Weights of a small GPT-style language model, trained from scratch on English Wikipedia: width 640, untied embeddings.
MLP neurons of a small language model. Each row is named by its layer, matrix (up: input weights; down: output weights) and neuron, and shows model dimensions 80-175. Each number is 50 + 12 x the weight over its row's rms, rounded and kept within 0 to 99.
After each neuron's rows is what it responds to, as a language model described it from the Wikipedia text at the highest values.

L7.up154:46 38 48 32 56 76 58 33 47 16 57 81 55 48 52 61 50 56 60 50 52 58 54 72 36 66 47 55 66 30 64 40 30 62 31 66 62 54 60 64 55 63 54 52 74 69 38 63 57 43 48 55 59 50 56 60 48 32 55 73 50 72 32 46 48 64 57 40 44 49 56 59 45 45 62 43 53 50 53 49 37 21 40 30 52 30 74 52 81 55 76 64 49 45 56 51
L7.down154:19 66 25 44 62 51 51 61 45 66 35 59 56 31 67 42 60 43 45 62 55 71 55 49 49 40 43 70 47 52 37 51 29 53 31 30 52 38 46 49 56 27 50 60 51 27 71 71 55 53 55 63 43 67 40 44 40 48 57 36 63 32 64 54 53 56 52 44 78 37 61 64 55 67 68 26 53 45 58 55 52 53 63 85 45 58 35 45 45 53 27 63 52 57 52 50
Ordinal number suffixes

L5.up127:55 32 24 45 41 60 49 65 50 27 54 42 47 62 53 47 43 35 31 27 40 42 67 55 54 61 38 55 28 35 43 51 63 51 50 49 66 46 46 44 64 50 68 52 39 54 23 63 41 54 31 50 36 54 48 49 38 51 62 49 42 59 49 46 40 38 50 58 62 61 41 63 49 58 49 45 26 56 30 40 65 47 35 67 57 34 28 51 55 58 69 53 48 55 57 58
L5.down127:58 58 33 28 52 69 66 63 45 39 55 52 36 45 56 55 37 37 49 60 31 64 74 70 65 49 55 52 59 16 32 56 54 34 51 53 34 40 50 31 47 54 56 45 39 33 34 76 61 34 63 66 44 32 50 36 57 59 51 66 36 58 60 56 58 56 48 61 35 50 35 62 46 75 55 51 52 72 43 62 67 46 69 61 63 37 57 49 71 72 48 44 38 37 71 73
Foreign name and code openers

L6.up75:60 24 33 55 51 59 48 70 37 30 72 51 40 68 58 59 56 35 47 62 64 41 60 58 52 54 53 43 43 59 52 51 72 59 47 61 58 48 55 37 79 41 55 38 30 47 30 51 55 50 28 58 69 56 40 40 38 60 49 44 46 27 68 23 62 36 57 36 52 54 49 61 46 43 50 49 48 35 70 52 52 56 60 48 58 55 47 58 67 64 78 65 46 77 60 38
L6.down75:44 51 49 53 71 46 57 40 49 43 53 73 53 54 33 56 38 58 37 31 47 41 46 66 46 58 35 50 61 56 58 49 38 53 50 44 54 62 54 34 50 34 51 35 47 32 54 28 54 74 57 40 57 56 47 48 52 59 59 55 72 85 60 43 58 60 67 52 37 21 40 60 35 43 44 65 44 55 69 45 70 39 41 44 40 50 64 53 66 44 68 35 40 64 48 69
Early-sentence subject modifiers

L7.up1023:58 52 26 50 57 54 45 56 30 37 52 71 27 50 60 52 38 38 63 53 38 58 49 68 33 55 41 74 48 30 62 46 51 51 53 44 34 55 45 46 50 29 64 50 57 54 42 41 78 61 45 67 42 27 23 30 44 55 57 55 33 72 62 45 76 58 43 18 23 61 60 76 62 40 49 47 37 43 58 71 34 38 55 61 68 43 49 76 52 54 86 34 50 46 61 38
L7.down1023:30 41 54 39 45 54 42 49 48 66 46 40 40 66 23 41 52 31 44 52 44 50 39 63 49 50 36 47 51 73 52 58 39 22 39 57 56 44 45 44 58 45 34 48 37 46 46 50 55 65 49 56 65 69 43 43 73 60 53 57 32 43 59 48 60 45 70 38 57 48 46 76 43 58 62 48 67 35 45 60 61 33 42 28 31 67 69 61 56 25 55 44 49 42 51 71
Wikipedia template text

L6.up1469:54 35 68 39 58 58 52 58 55 19 51 55 41 63 53 32 34 40 31 61 42 54 44 39 54 53 43 55 45 39 67 69 52 64 18 61 46 52 50 52 44 43 63 61 55 15 60 27 51 61 50 38 36 38 52 36 74 30 31 37 60 28 54 53 51 48 54 52 47 38 37 50 27 49 64 63 59 53 47 68 43 40 47 46 45 53 50 54 52 41 43 55 29 58 50 35
L6.down1469:67 54 58 37 37 46 29 46 39 48 39 43 48 51 60 45 42 42 52 45 78 40 61 56 64 53 50 53 53 57 43 62 36 48 63 71 32 60 62 68 40 47 71 29 52 72 62 27 55 31 70 59 62 56 48 49 38 46 57 51 59 70 69 60 59 67 46 55 38 43 49 62 61 42 61 61 65 49 29 42 61 59 39 52 30 28 64 36 27 52 33 44 59 47 69 42
Mid-word continuation pieces

L5.up606:37 58 69 52 37 43 39 31 50 51 46 52 56 61 43 50 39 60 51 36 33 53 42 29 67 52 36 42 39 61 32 37 57 45 46 60 41 69 47 40 65 49 69 76 35 52 44 42 66 59 62 10 73 51 37 55 55 56 60 60 54 61 47 58 61 46 50 64 59 35 34 55 39 48 48 57 53 61 50 41 37 42 62 55 50 52 55 76 75 54 61 45 44 32 25 62
L5.down606:66 43 49 40 36 44 56 32 61 64 22 31 53 41 62 46 36 47 59 64 49 58 37 60 38 69 54 40 58 52 54 45 57 28 40 49 37 60 48 57 42 68 63 49 50 64 63 25 42 62 31 57 62 39 49 35 41 32 39 51 53 44 38 51 24 48 58 46 59 48 45 50 59 50 52 48 42 47 64 41 55 30 75 54 28 63 53 56 55 34 59 51 48 52 47 66
Ordinal suffixes and word fragments